config = dict(
    num_hidden_layers=22,
    head_dim=32,
    norm='layernorm',
    norm_place='pre',
    qk_norm=False,
    tie_word_embeddings=True,
    parallel_block=False,
    init_std_up=0.0395,
    beta1=0.93,
    warmup_steps=200,
    decay_fraction=0.847,
    dataset='wikipedia_en',
)
MLP neurons of a small language model. Each row is named by its layer, matrix (up: input weights) and neuron, and shows model dimensions 0-159. Each number is 128 + 32 x the weight over its row's rms, rounded and kept within 0 to 255. Numbers have three digits each.
Before each neuron's rows, "fires on" lists the tokens most often at its 100 highest values on Wikipedia text that the model never trained on. A number after a token or word is its count.

fires on: "ur" 28, "und" 27, "ct" 9, "x" 7, "duc" 5, "ter" 4
L9.up486:087093169140107125157124102185174108103118117090163112107118107161118186091140101108071178123072140073173129100089132118150149135128177159083132114160156084073137180122130142182142079112174141120150186142165169093101162097102153152095145117140134190165133164119118109127105053050131144119112135112099129142161138122084142131091138085055135120089129130137136072177130113200102158131085160074124111166127159116133080210108114087139086119097152177146140133158201095113107150126107106

fires on: "li" 64, "ri" 28
L7.up328:081125169168133094059134173080115139137136134172205154148134177118169147104114112152127167101098150177125097084127145087071128155118092073113097033096140133178112149143157136158121196165092152147152157134173141117161124081144109119074119126182144144061137129156135092136108156172096103154066139121136072098178098119117123113094133135172114105154101132129127126163173132110149184112120149156177144067119182126185152104165166135083130090120101101158105061150077091170129136084139120

fires on: "er" 18, "ir" 16, "ar" 10, "i" 6, " of" 6, "or" 6
L7.up404:176162169098103074143147095120130152128175134165123123111077149136130135146155078136124108175130155173059092118124201186157170068152145113155138128115080150183109161107172131099109146190119100103180072110142137129157156145101128092177090121110144117129183116110149137115149137112151131095114141085135097098120148165143148120164149110124049122085140082104122105122140109189130122141170181144132101148065197105152155148122148160127111065138115162122156065028135159060068124098139107

fires on: " pro" 64, " Pro" 7, "ro" 6, "ri" 5
L15.up493:146165111166090136105118110143084092104082162124113136121152123145093109138121116106092123114132142136105126169119113109073115119128143133158091124191091161115089127165147109162072119133114052151136093223127114164142057103156126120126129103102127109186202124158102129164141111153050169145162122141059120115146148096113113104105140064100085234106166213121150113079092138159129140161175138149137055153100099170128099142186176103128119140109138099095163135157149144111171181139120100

fires on: "g" 31, "ver" 8, "s" 8, "ate" 5, "ed" 5, " An" 4
L18.up446:138155164145171058120055044142148136116101153145207089100157128194112148118149133150081151135100059113090059166156111141112080152138153126171116172125163076111107084134161130147157108181136148162133084206161141106074186144172100144154170132138107089160085118100149124087117126122081098113141160109165095071168118092136113127110148126137159149142178117138177114143078170103133142091171146127200116152134134155126053092164126152063127135109135153110131096135117111098141134119111104

fires on: " pro" 89, " Pro" 11
L4.up108:111159127107124091111155131080058136173132120182121168157156062132127106103137165109165114122123146152151124172034130174065163145152150136156132105136140119162134142148094082120044121145157129131083088179163149147105131172142101098102120104156100121176149142142127131116104111193155161104139112207082121114080138129087127045095080106093159166126138159138129131108117108118112088112189077107113076140177145120132151095158137108163077084115182158092094150199131128167125207149123127

fires on: "s" 36, "er" 8, "d" 6, "al" 5
L13.up326:101120164139132090102108091171184087164142062137097098153110134178168120064162152116131131144145110183097088158119111150183111181171144141182132116160123072118112084151115082150155138101128168157096081198131139130140168167090126117086069118123116068139118099137107108158081057140171125164082111144135133123140182176097099057158101103091106146140130111131126114082109100168115135166144091130141130101073090161121134176116135122123090124202152153120072115191083157112142153196104159

fires on: " C" 49, " Lo" 8, "off" 5
L15.up219:098114180131076062194116163135133104156097131147116183128145143086153143086190058110082179170098185131141108120149160121138121121129149104122102116141126096137117137130159119097143181137137114138049072134158130133138134090110122102175111130083124172132121171118183156050135140110113163088152155126135169083102122119129150143142124094132144095166175165092107153159120107109154183161132165109139126099134107155161069069145183146101164076153129029242114093113147132129159123141125113

fires on: "ver" 21, "f" 13, "d" 12, "lu" 10
L11.up416:165137115078102114145144203073162156062111123135158178120157171200092117097084130141164136159138137090104166127085120199123132150167074126125090105113189100135057117104091168144133072169097109115109078118125171115131095169110096134157072104123172141145086150124133091125098148138116094167120191111079115082137133093088160129193106074142166115073128141116102097143102136090121146130151092137133110138137083122078126106158132154125216158132115137168200089142094132145153193137118121

fires on: " F" 26, " the" 15, "en" 9, "ct" 5, "s" 5
L17.up224:142164112119087106177094119151188160111180114105164160100165105137119099120196124114089125147215120117125195112089129099146096119086184135153151100143152084153129168126091110163135163189126120117143161121142135165181143112048133124123179119165183108115129074131107126073125152157113104123104163137113111081172085038179166156176139174111147141111141165093110169134097123107072173133146103051100155152098131084080092177075091083165139120133145156114086110130139135136101144144104119

fires on: " an" 84, " An" 16
L2.up142:167135125168154111044140172136172127149194145151125086133104193157128179088166082154137146143122151122138134133108147208095125123113135066170095131088132115059106106098126134154111146182120123141116178133108153095113070118037144181135090138154103067057144143092108099163179068103119111125095183126185141144149132120113157111091169134156141152151170142152161140193116144147158123125107148141128065051143189099102152149115160084118128147143084120100127115110133135078155113108170122

fires on: "ure" 16, "st" 14, "w" 9, "und" 7, "east" 7, "ine" 6
L8.up527:102090129145129088140147146156111076129139160137147139111152125125132110121134072118083123111131150144128198147127123134198105179085159191109106118141156111149142145189151134147168144072169098097148173105218168158108164082071179162127067088144102122142093102140157182147145078113065121114117101090112101170109128204128097120069099073188183110136163155130119107141124156153105176117156144165099061156161071095118140100140146130075088126097086115129179155133122165144168160096130116

fires on: "iv" 31, "it" 12, "c" 10, "n" 8
L19.up369:152139166166058124139132159146142137147141075086135111155177163109102128114118141129101134088097057141085147186167078189151137147139112151108109126170153111167109162128118137158124134081169107108145126138184169141109169152163144091143153129132130123197150112132126112062105111102129147139035182102132171120095121175083108057112053060112148145178130167141100089153161143143087150116116135135131121151100146148133068045138087114150130079120167096153152152153123126102111150092154035

fires on: "en" 34, "me" 17, "n" 16, "ing" 7, " the" 6, "ed" 4
L13.up605:120102131128125094144141157148114173124161100097181071112122128166110119114163066136093138152170093079130135110115143135208140102179085092121137093202130085135103120112136131148076105136144157153098114119119135162138140172106139153098126106164091090062108138174079149135107118224139151089134193161143123102123075118155074105142124138155113087203131123112125073115089159150064132063175112109099209137115142136113131162096115087118179118101166159105098130143161214173087118103127135

fires on: "s" 35, "di" 10, "ed" 7, "an" 5, "R" 5, "as" 5
L16.up609:177180142144122138122111084077106134105102123152174155153123138136133158098144134157118149106162094111135079044099091113207129076120106142091082162125056131137199115168180150109158129130148118120077102128156129132144151159136071134151152058134106220163127052164136145100168129207094176141112124139106110079191093120124159106169128074155084123101130126127121105133155120147148087144111132169096070155112113122137159150160096111112152120092200112121115118143076087084119114181148151

fires on: "s" 37, "al" 10, "g" 7, " st" 7, " g" 5, "sh" 5
L16.up466:120203144159106121122162085091193175114096080155170085150175080119138147048114128131137135115090118141090077115145088131130128158084148119199163105169140127192157095173096153102176135162078129160155102143149074115076068128094089161059113072109158109127138066107161136110092101116157163140124139153141214110181119151137155132127101139105137157109140104122122058084120051091130130140146124144123098137121147091143125141114142182106109124174159141121129165149193135177135147169112138

fires on: " of" 33, "ra" 12, "y" 10, "u" 8, "n" 5, " S" 4
L16.up548:111146138107119155114088137112082166074142125132144124139140152111121107099092180113123127169156143138137136077164113154106090171114128150129122149151056095114108142148241116159091107150128103160164150106152167130148151131124102106113183093161189164159064163093095164165176094128147174111112195091107156139161121125084165068084154103121147141061127186140064149125179154150139093114134166120140055182182117150104128123115057119109087091132094152129122182105106127124114110093100057

fires on: "-" 85
L4.up455:143140072098157088082124117034140106143129124110155119142132147091129161100110166128158133122121179136144179116121165198140151118132196071126171090061118118165138169154139156170125178099103133141164130060159193157159149079177129098132146071172107129192107153112116137156087120139158129076107144130132156142084126077043138102122130124077143108123091119141213145146170129128146143134110103120113114151149068165126197130125077146154160102114074128145090099148163096135066108154149114

fires on: "p" 39, "lo" 9, "act" 6
L18.up114:156135089126119109092122090038098115101103124144127177132128148143112152143090085146176166107097073112133141124171116072110145121056159116157142092132087110118114126128140121140119170107144149113141166154184202196075150134127138108152193146150123123086096162178174116101057164172114156108114135134094092113153144121117145175219127128114166198111084118140090095161150132085133114124161082166076150125049117066129131144141083149106157062116135164137120105128126124065094109140148089

fires on: " mi" 52, " an" 43, " An" 5
L6.up254:142105173201145111081125125109099098101168106190109075103104164162107150108164114149115138110138163089153117114141150181060122140099095142166087102126109079120111140135165124130129115203165114124137153137115128121091125107106112190106096177105107111103124058122087109118181090159103084111112159131173183122156158105107079087172103116168185163112159154171127133218142120174163124136082100158126054089111129123123109108130092054121100122160108195105079128145150098121153128087192161

fires on: "d" 34, "s" 21, "il" 9, "t" 8, "ma" 6
L13.up244:133141133114110104114086124170091115197149110135098139130134147166186133071125123116141142136175116133111161126162101117148099196128101125111103102149198074132121116104117117199161156103120177164156122132131161158178082129195032123133084135111079114128144101161072087122133124150172148141143090194100141111142124099077095076171155119063136144152122186124068161111098065114146090167065153126170094127149113109062110173149146150099177113142113090189144156099135148112083120141122166

fires on: "lu" 12, "ver" 9, "x" 9, "udi" 8, "as" 7, "gre" 6
L11.up266:167100125075128147134127101066166142094110099147092143091150131148118091121153158130167147115082097171108074140121104147119140142175127128216135159148106089119120095143111112079198137150073136121134105191184114152107146111125043089100083112136162173111126081126190101115157149179127106163077179140124118129186144179094142185146144074136171121134164076129142117130085150091099135121143145131197125128070123115059159147150073106116184139159146153108135129137098124170155179132065166

fires on: "A" 25, "L" 12, "ö" 9, "F" 9, "h" 9, "H" 7
L11.up320:080073125155158164119134119142183147142106104154116080114139169108133147066103227138108156112196133185136130108098099141134182156137057115147129038092162125179125107127116158055125110128126175180058151121138135185155173141120075106119112123094077156074154131126102106081152100109099164132115190171141136161156172155167101145072162158151169099094129095118152122161118188121134113124109120117143166132145140119099082108180144124137114122116195113104178119158086117156098119102147100

fires on: "va" 21, "wi" 15, "ur" 11, "ki" 9, "ti" 8, "fa" 6
L8.up164:132138157152082085183123194135034133116117203146142136123126086153146132158148057127108112139121157121169147149147162207127144120133157121102107073170228148131084149085167101088119124085182098147111105137149110126051130139097134124140143164121115115191106133086160198143121101140131113142093121092214112119109114111123084120127101128168140116112140183120169066142128155113181135080113107152111120097146101158105110135128119097154191107186066139176146133071145136103127154111131103

fires on: "ta" 33, " La" 13, "la" 8, "ja" 6
L18.up133:085079173093104142151092116102151133149152071144122136078113174142143094131116154145130156107116151146114154158069132126097096172133082104140143146124112115099185172116185134132087170122099069135082106104127112145155065082143156154092131135135108163124173193129062122135118155141125111087133113077140183175187192103085145122161197140107165094096131092122204152146127106098142217130154088109097159149161127133134112149150145117123082132151137189187157131070090122074121133139107201

fires on: " +" 26, " −" 25, " place" 10, "/" 8, "ed" 8, " used" 4
L5.up286:160105147106165151084165146094159134147166126174051106134099154174123127169177091159071070149129142115093090097123154126071136178136097086115110127123091080136170106104121200169088151119162118140133165118099120062128120129123166148123118160167151163139122148169128113114130135150153099177105131119109126100142137118176117098168094120097171150148136058143143133180140073131096036113125188110115067153168092083164104160107119152134099209104192126132141140082093046107134139151139155

fires on: "iv" 35, "und" 28, "ur" 14, "c" 10, "w" 4
L5.up89:108164180163111171097122098136109139130147118161148133102108120110098147094136124148083179117125039111142122136069119150159081132119164127136116123180159142133146072143131145136117127053255108146146123129200120118105174139086157128139145129121114130141116113131094135104105134048123069084115150094091137177100098186125106167064116055116190105122147116138174094115114116150094141207102164128139149193153148151129085142103115108115120121123119085147182134095092175105151128121176133

fires on: "-" 58, "–" 11, "'" 11, "/" 4, "vol" 4
L16.up56:150136098195222116108141174085099135129096111091112130127138174150108140103150116097140124129121137152107166169118117120104132090108106053132109106114139175188052134136139169122160101094096117146118139098161143189119176105213073136101114123086090142171121140103159083155076097104170120097132161221106124111153090150106127091105135141056135109156112173147132189162112141161147178146201136119152145105125088146080118118165093131155147099123095080152155149076145076126129087120085097

fires on: " gr" 25, "iv" 17, "ro" 8, "ur" 6, " wh" 5, "br" 4
L9.up541:153091140165154123108109175145147122104112118060198154119131114153182153124098162132153122098094087093145105063095099214100064118166122115109137155152154109097137145157102107162141135184155147153134145133107135080095099112079126123073118130125143136148126128148079073139151173086142201120146185116164165150127216131144185077111144108102113023115160120125176106157114100139100182121168157082054139152075145139120095146121110140125117136141121166085133129064105160149165108150149110

fires on: "c" 22, "w" 16, "d" 5, "ad" 5, "all" 5
L9.up163:165170136155154088124132077138088134128163133167070096121142163153156167136203119159086116127184131160154169152085146131105133105126059122139121123136136167161133100089149162126097153067122062140107173140140141161102126174093080081155172120079129117112182028140124126120126137078107065138082159148077089151126144163181131128125082096135139089135180134127087131080052147097149107124153131150096100149095161135097093111155130132107151120125136128196189110090124188082151148113194126

fires on: " G" 16, "ist" 15, " C" 12, " g" 11, " to" 9
L18.up108:084076119164122115107072163152091146121104140099116145094137164090182072135178162087125140138048171111116119125142158103161136185025140096142120152125150161155168119137140164113097102078148149165137097110157116098143143094085094144221114122120106127135145118129144169101159176080104174090184155114100159083133036160065158160136162151117133129081156153073128118114157118094176092125143143129140081126152167083109154145142166144147179112146144076149154115075089149105140089140121135

fires on: " Mi" 63, " mi" 37
L2.up332:092124187179147126123130152140077088152149171136105180103160125101114139147107127120130156069162174130125108172171139164086131134124067122151099074118120174194143148142127159126121177134152155105130151133075189129106117086174142160137088149136078150163153083131066156120142100115135138112123165133161111094113114094129098071110150116129100179172131127177152146133147118168105086125096000096096123118123086099116107130130079090127098070197105166132087115145182113139145134065192177

fires on: "al" 18, "ar" 15, "ad" 12, "ak" 11, "s" 8
L11.up366:119166117150122073128196168047129052145149150117126121118169118133146101074127080123121119137130103133104129057162100142143113131069143154112101092131095194111075150145132144138155109180124084123159118193137125110183091087145121160126111168141147161119157106114132123074130153129075086094104135152191139149137129199113169092115125174131129145100112090123134108115104176084174107074123047111104169072062112116132127110092202153113158171156162159155118200142163099167153132153137116

fires on: "o" 26, "at" 11, "od" 7, "y" 7, "id" 5, "it" 5
L9.up56:132186095129150133167111106126100131098135093168125147096118157178100131109113114129135131135098176193146147139064086145143096145115128084083151118074098066184112178075147199110122085145135109144113103127146096121095140137142140080100150134136104166160167097161097118165137124177153148111160181208078074146152109151138149140112167169145139148128106152086096148036192122096121160133144106095161063194192147081117189088102082123154198102116154124172130111143133147126129144099152125

fires on: " F" 58, "th" 16, "ed" 15
L7.up286:155170157136121130136086126127110162109146144119148130101125061122152126089087157135144113190164155103094179075077245159146105122114116154137158085170110097107081124126157121140152111075092155129106115064162100130120145090063132176144104127111111099121123125140103181108085106132053063091103184075132171118135098156126142138145148128066153162065178170109154144140120165137133162072186120146174044131148137088100172134169136139100164124170170144115147119136145105115163126165145148

fires on: "al" 33, "ar" 19, "or" 12, "-" 9, "er" 7, "ab" 4
L8.up562:097143098132097031123169108131169105167186127145114159132118117085122106155096119131095148173133158186127126140131123167091145124069222117095067070117097125088115122060125134114137181154139115128155059167135124166154167021078119148103127177153127149092151156149113110101145144114146137153112143126157116166094179132081109144029137110132148144107103094140129164136089149125143120137148093121165177117111107146075106115138161131091162163078144122171118140103167097170118109121203122

fires on: " |" 51, "ar" 12, "iv" 11, "u" 8, "er" 4, "ro" 4
L14.up77:118139158146156077208170133121190053151170149126131111099178095097184129132128087066152131117114156200139142152106132108156090121179166203108123099161097066151117088164092106078101161153101091179120150175140141091046149138150121126152136088109139141176117121155114129064158139117141205085107150136134115099087141170143169113146129083129086106102113154140100078121135109127099134158076179137156126124151166118139095136103151116179191115137134116164071130083146155082123172137155138

fires on: " Dr" 22, "s" 18, " gr" 14, "br" 12, "-" 11, " St" 6
L5.up58:118146111126137075103098072114124124118146111130122125114162126132133189151159209141102084147150148106137178115130213235101104179106121093142120098111093104173157108107152096120155115138102103132156168123119149109134167106149094114125128115085115087152124148191093128096115118099160131107094183158107091123111170093086148135117085178098080147133098094085181123189166133129140113153185118159111076168119093148110151097166085137104160076150153124205146054136136114173106191099110068

fires on: " +" 33, "ple" 8, "al" 8, "ft" 5, " −" 5, "le" 5
L4.up2:147149075107188124106127116155078100092147149067104151105156148147126098177132112202116120135155116181109119144054151165112161195139102100089057084093140117131150137097141120144073150144170151124107134026129095100111154150115120083180196119172110079136121133144085117092109169160170164139103138144165133096181090079160117088144144159136146130137141108112115170124114111054140131104125119131170154179128064125158089137131165091144121128098173136128099133094123104159078178210128133

fires on: "th" 18, "ed" 14, "op" 12, "g" 10, "arch" 7, "ph" 5
L9.up104:106170147142134122148087117147160131123164126152134160145152159172081152153164168088080141170140113080117092097129067145138153149165129136097142076172126088074113139116161129129162158120139189127136120138142090114080150146143115125124064108182110092133138062117114119146078144172084083092181158078129132161150082141114127184133075169114184146102140169188167078141094149141135111102154153103146137153148186082117110100165116087095165092116171179089077138081172058147203167093160136

fires on: " f" 26, "u" 9, " " 9, " W" 8, " (" 6, "y" 6
L15.up223:150126117089104088058152125173147127090102143104164182128150095144112082136183112150138109142113134137128107122134162119114132156170181173094107155157097104168140178141203123116083088107119138144186124147152134149154115085141122110098111104148132103147076159119117129063163133169131156112076134159057137092209147128056151107051113074126140119110109083060107150148157199118126116168161173115177120177166120128130176151138126069121128106101058114081151105178163148100152143133120073

fires on: "en" 36, "im" 19, "ne" 17, "es" 11, "ing" 5
L5.up56:137127085104093128133111078152086118117119144172176087071148146157146135106068101116158118121073134056143164137135132119153094074125137135203185051176119102171102156091135138131144150092123113138157142155117193100127152115099069092077155137114152134105177146153070147157099103181173116164159212122180111124137095072137137110080188173171131164188132129117137128130100159086107172095136136108166142127171124109139096087123163125138188069082159139152093110121101136113103151117134078

fires on: " f" 37, " sp" 7, " major" 6, "cur" 5, "ent" 5
L19.up342:129118146138079150175135127105143127197171115079152160097121150132174120140187191149140126139175135113119142150101164110132138116176172102061120090154100121168131115179116104062114094112077090123094128152112156133097074089087111124123104133096153055157090138156163102121194170135072115135133155129160093128048104143123131146182132143163102122091127055097134161094131113103165132120155105184171119123112141128112203126148122048140087143104106128086143199134105191194132114107154089

fires on: "er" 29, "ro" 13, "le" 7, "g" 6, "ur" 4
L15.up378:133060117181154108092127168045142096185080076101146081113156170132169115159133059141196159171067067200138114119154148132124123134178087101133048129106127124126158130123129125121112106142165118123146107104099147129147109144124095080107152132136134152100134134115052129115158170145146101174133146156169157133160146121171141125094108161125125088144141088088159100191105124154109170108120113122101115134083182155116059116121156158113170057095121148195123117095088176183159170105152125

fires on: " Vi" 45, " vi" 41, "---|---|---|---|" 12
L4.up4:150113074123161103153110121178156124127195074125176100091150106123085104103103143120147164112187163159116150036135106064075087152134119122093153141105168119156152167145126110117164146091155029089187140095095119149169118132115107208195105106118079125124147103129126070153162075108130100138131130124136076118143118154129153130116135153140120151107159107084145139097196070153144104118138171126172096127114124202108100145164158097189085076145162179130150129110165128124141148136168169

fires on: "ly" 14, "History" 13, " S" 10, "y" 7, " States" 7, " can" 7
L11.up207:146177126132161110112134180105073151078159107069120110141148089106104089135110164138103152150176118140155149121160159124130161131063093149109100152160051097080113176147209094152077095072155101126090089070108140107124138098136065177101116147094126165087113170075093136131140131082159112181140167065143194047118146107106155129119147173069131121125160119152148165167143125123117130136119159148141149165123145183135133109156066111109202127093122117166117097136145172116114140060137139

fires on: "s" 43, "al" 28, "om" 9, "ography" 6
L6.up26:152111134109137084077087164170156118097104114083126159145133127182161072123112127104127194153143064095081100145084106163110123146189159132172078105109134077200159143142127110165085153103101151154183106163152058131173150149133095126114069102135134096099081127138109143097080130153192167126120050132148099154148164170142112114121110118105107139127110111152138156090143158157117166127115098143181155151151105109115147161151166222127142073143119141159160116076086089090163086119061086

fires on: " |" 24, "di" 11, "u" 11, "ic" 9, "c" 8, "z" 6
L14.up290:164163121134115132150089177152169098104143081131168093060129103148139186139140159164101098102151098162153092137112123179192091093109154155100123150117123096112131154179115140105091162154127101139097191144148110099170090138101148056107188123119128142126144132153070126078159148112089123160123106133119112120098163079134127129147080110101141110111124119121089155094196160177090090126084159110123115179073176103131125090112147111165136082107163151078057179134108131033204149085170162

fires on: " Mar" 23, " an" 19, "la" 10, "n" 8, " Pla" 7, "an" 7
L16.up304:141110092085099159109142181123118146107152034090128066129148158106115116114153124165140180170115120099166075120116113100121137153052102051129095155159089119127119078131126138093109100202100111085071175122119119126126126152083187146085168091145120115079106169145086148070114104170169094129102157154107198154129143143150143125121137164161114097118104112106119137155134131160056153146232090152137115141145140139123108144150108080130146146110144173190132114143099129191153127193149169

fires on: "-" 58, "ba" 10, "|" 9, "now" 6, "west" 4
L7.up493:151142121158164078193090139052165066124120149162109096125156152122114120161081124101121087103150170140124174143150147130166126094117157107147108080144151137128098167139234115132153160084128095140077087099149104151167091054167133128095130088158129102124098173134099159142112138077130103081176133155108135091125162167101115120107098131115122200136104199108255115143150127118126152128151102178142146083101100105110162123123172098162135140088113112127077146134128155063112122141124125

fires on: " Mi" 41, " mi" 21, "en" 16, "mi" 12, "hi" 7
L6.up571:140033137137122076136116139141093133204142154189089158112162151115132118117073071113106129151153162069139112161127103174110164067150092086137147073075109106185145126115162142115118178144205116166086148126174165180125140131129120162146129101120078139118195128124062118120148082181139156119115165124118147090198153085119091056134161128128120140130150112152065114075165152109153142147107069098127149146101108110110105086144145157152131125161111135143094080163177124076169147135089150

fires on: "ro" 21, " pro" 21, "m" 16, "mit" 10, "d" 8, "ra" 6
L13.up253:106163154124126072087179119095096085115149133118130090124146138103092082157115107100123075121149092158112151144116152163036127127119102191142150150094084127135154088148109172154120174105142152120126090162143095189110108164139113138090067084106105156124168169181113090171170153164161170113138134097151150073135199096154090084027148143107113145136092174088103121095084130118142142138153103187134075125100153219114148124147178086139146075097093153129174144111144155143148145105109141

fires on: "er" 31, "iv" 30, "h" 9, "c" 9, "v" 7, "i" 6
L11.up358:133123198147089076187113096076163133111143141095177139070136138118092098145153114111172200116129167103172126184157060183109115106104125116118106167119131150126104113111160172100110090145113109132167107114111169108175112142095115104159107105051124161143173142112170150073148112127108113109111162157099096152161108162170107127143087090155086188011141098130102117131132124200094143113154121122108082124125130064195121124176108141101096118115145147191135140131139170076151134104145180

fires on: " An" 75, " an" 25
L5.up510:135156186163126080058104124121131144090224103180138089130132192147145150110128134174102114159115158131152143089129172164072149138047090093130039151117143101034111088118132113097104123156134137155119130129105142150146107150117143188176077108180096093054134117132080130133147067146145146108101108105199126164114133136095139076100135089152113135153152157183116116200097140191121151140112098149122112089128170132098154087124131121139123135169145136144102148134079162134107097111174149

fires on: "li" 51, " imp" 26, "hi" 8, "ti" 8, "chi" 4
L4.up254:137093131124142094151066094116114129116126151194107162076079101166119132119158103151174105083083164173084102086096142121128117138166090109115125081180138138155083117172138132121028177138145120159088153157149104121170102132139084091136159147197152106103121130144129150096142166154126124096103120104150147093151127074065141150131167149216117199127075118093136143157117115164136134101202111134116177103107130155133110123184189093131141098168113133108102080144098085175158176066146091

fires on: "r" 23, "E" 13, "ö" 10, "A" 10, "W" 8
L9.up4:111144074133120142023138142132149112083158147128086114192156129123122170124104151124109163078159156146087138112147158107168143108095138145067133100149114162119107091132122166129139111131153086135109024127143183142093164166167113118120166118118141078103096111139070073075127137107073113199131150190172127183142144151198145131120102172164148140102185111071181140137117147127140083052131102134102150142127122159092120114153138185143122123144109109037122121142141125144125122080173088

fires on: "un" 23, " vi" 21, " Vi" 18, "'" 12, " ex" 9
L8.up169:108116105146156127177132063129076164177159137127137128093175083102092137161079099159176124132189173075062064121116102101111192147159088121172110139117104185105109134116179098098180141067161120159131124143130137158215142110074120150157112144055116167100118145108136116108118069102145148116124098181125115136188103150125096136145096073178115117088191151107152128123172136128086143114074145147149153108131116137150076123148137082173120126158210172150129135146090115130079107160131147

fires on: "s" 26, "p" 17, "w" 10, "ed" 9, "n" 9, "un" 6
L8.up496:140093098100165151104102128088109146110132110086124063174156128129168091098175163154124120166151034072157171069179174141165120158083113137119183111140103124129134178085172095126148114149111070089106179126162174165098114119105163130138103152154112113069157102158129135132115155167113160116098200122134154105113135114169107112145114140134139094160150164097144093167101144125145134085110060153042205116106204125105116185084102121136142098118168147147075110170149121152072133139122105

fires on: "la" 47, " la" 26, " La" 17
L9.up554:090080142133156101083130168124069122112140123108086135148180162213126092082128108177135128186140158123139147102131099155097079193053104090140094109125133135151120166116160158065111172169131064112111122077132119128121104109126091130141153140109163164119115172173079118103114091108104085124109184060066154161176130138145147081067139139129108089118121144142115159161124139130114134134144095161147126085104155130088121137155146131130062143111171203168077126141083139096165143153193208

fires on: " sp" 36, " f" 25, "und" 9, "ef" 8
L17.up27:202103101131165119143165118144136134133131088122070125103115130136128137158143124094113067113130105137101137114074172164157130106157184180067120123168106115167141185108136136051095093101107100142051155115109126111163122119109208187093014130136104112172169142193093107119121128118108120106131167083100107140153121147149107130127112110093182129102124045107104123097127119142146139130152152174143139191124159122105103183126187108135078133122110162120148165104083188088174175140129086

fires on: "ur" 19, "g" 11, "×" 8, " early" 6, " g" 5, " late" 5
L16.up521:143112106201100093172155132113190073096152050127146128138142117152114145148146059127126150124097162149150162176129108119078075077184084070079193142101139136132114119119161079107109140137138150065101118213131119126101101141126143096119160114173113169099129164119109154127096176116133130173130177161075106093124102095146133182105102146083092075078177099122161154173125130157171139185109145109101144165155136111078133159068091153100171081125116126138153127137141166159157175072115113

fires on: "s" 30, "ad" 10, "ro" 9, "it" 8, " pro" 7, "%" 5
L14.up265:127187138097125155091153130146130125160124139099121088156159120106186130128194043082114127214126141108108172200118123131125163097124138145139122178150101097124123108177160115114043139158123057118164103126101084157152118139069185080105086113135127134184107176118137120097116145134098171125151160125080114140142225117140083102092098153094066139102138140114158070114106164163108092148137131113112105166099082157117102136156160122125143153082134120142141137074121152161127200099076177

fires on: "s" 48, "or" 20, "er" 10, "ut" 6, "ed" 5, "up" 4
L13.up337:177125182125152145085099090136190148146162079094118104180071128138148109109148134142112145191123096152109104078184121141186159127120135155129106126118107117123117117111157157149067104113110110107137141137122093081106206133139146114103106112112149074149130107096139142124127162144168168122079107139127073083233098139132045098173133120116071134115076127129165113151150124138145114197095095086145085159082135163104094176140109153185124098157189102093150149183100144083149110145174199

fires on: "di" 25, "or" 18, " Vi" 9, "un" 7, "im" 5
L17.up390:123087101094088103182201082153161141123179169134162099129104109090042121145170119119078095191156185150091086068098071104083148064095144171138108153124161163119142156130135081086125170120137143074171136114145133138138168059089121131114114168116151184101082152115165133098163099136160084162100131119161091092164128111132154125099113128161130114111151166071151095163106142138129088107222166191111123127164114136115098147158111134148123075154171108155135121150110158180126119115156109

fires on: "wi" 28, " /" 15, "fa" 11, "U" 11, "=" 6, "N" 6
L2.up6:152110139138020103134116154176123094088179138175142136138112116168100104147099092137188143061178163121162161170121119177136134138120159140112116128158134182146104123145174116117116118059166125095101135114085140172176181155159090084148091121125117166062128088102125106084042137117137124122101123165134055105125150115201080155133112120132118107128148143114147136153134146117147173080059161157111185125077067125162148117117076114142150144156103114120188124084149125186154100078119127

fires on: "s" 25, " S" 21, "ra" 9, "re" 6, "-" 5, "p" 4
L18.up402:170120112167136089107141143103087174136167158118102105151141137100100065148157169117166087137200160078112140116138148114070117200140124059151134162129115129120077123128150155102084133069140076148150150149117144081162177056138160099087073128138150099172125181112135138139127132176109157145041205104097131174109172134074183140144089153127100085104181161098086141146112175095106103150164156091147118150175123110121117083163122161124117101119117131153081108085127157105105160082179129

fires on: "o" 24, "el" 13, "ur" 13, "p" 11, "l" 9, " or" 4
L9.up333:160073109084148123113088163084120148086123091159087140122046114153067140119050115108110065157117126162090140165120152100084125159149144097143096059127105173113148170093118155131140142118198157156150153108146176080100077151140148131135164099147148105168106119125132147114121173132142167101081150154193151145167134147146165161151128116112088125098097190138120145135200173119090112103192060097093168143039115107120126139117094105113083108122112170104117120150178173094149141128106073

fires on: "ci" 32, "c" 18, "lo" 15, "ce" 10, "p" 4, "b" 4
L7.up448:095147115130109112095090140128113208098076151119105133086135121140107137144120146139087174102067113167138152151126151131078147139098186084180190077098127137155137112110128202152175147049147129108193134124157091150121149204152177129127111152117149140139071107130167171140111222160131109113119137129160066113140083103111152199175121141127173122146108149102149092135099077130127111151089056147139142151092174134140101110097166089124154051165123113187167138132135116087122099110155116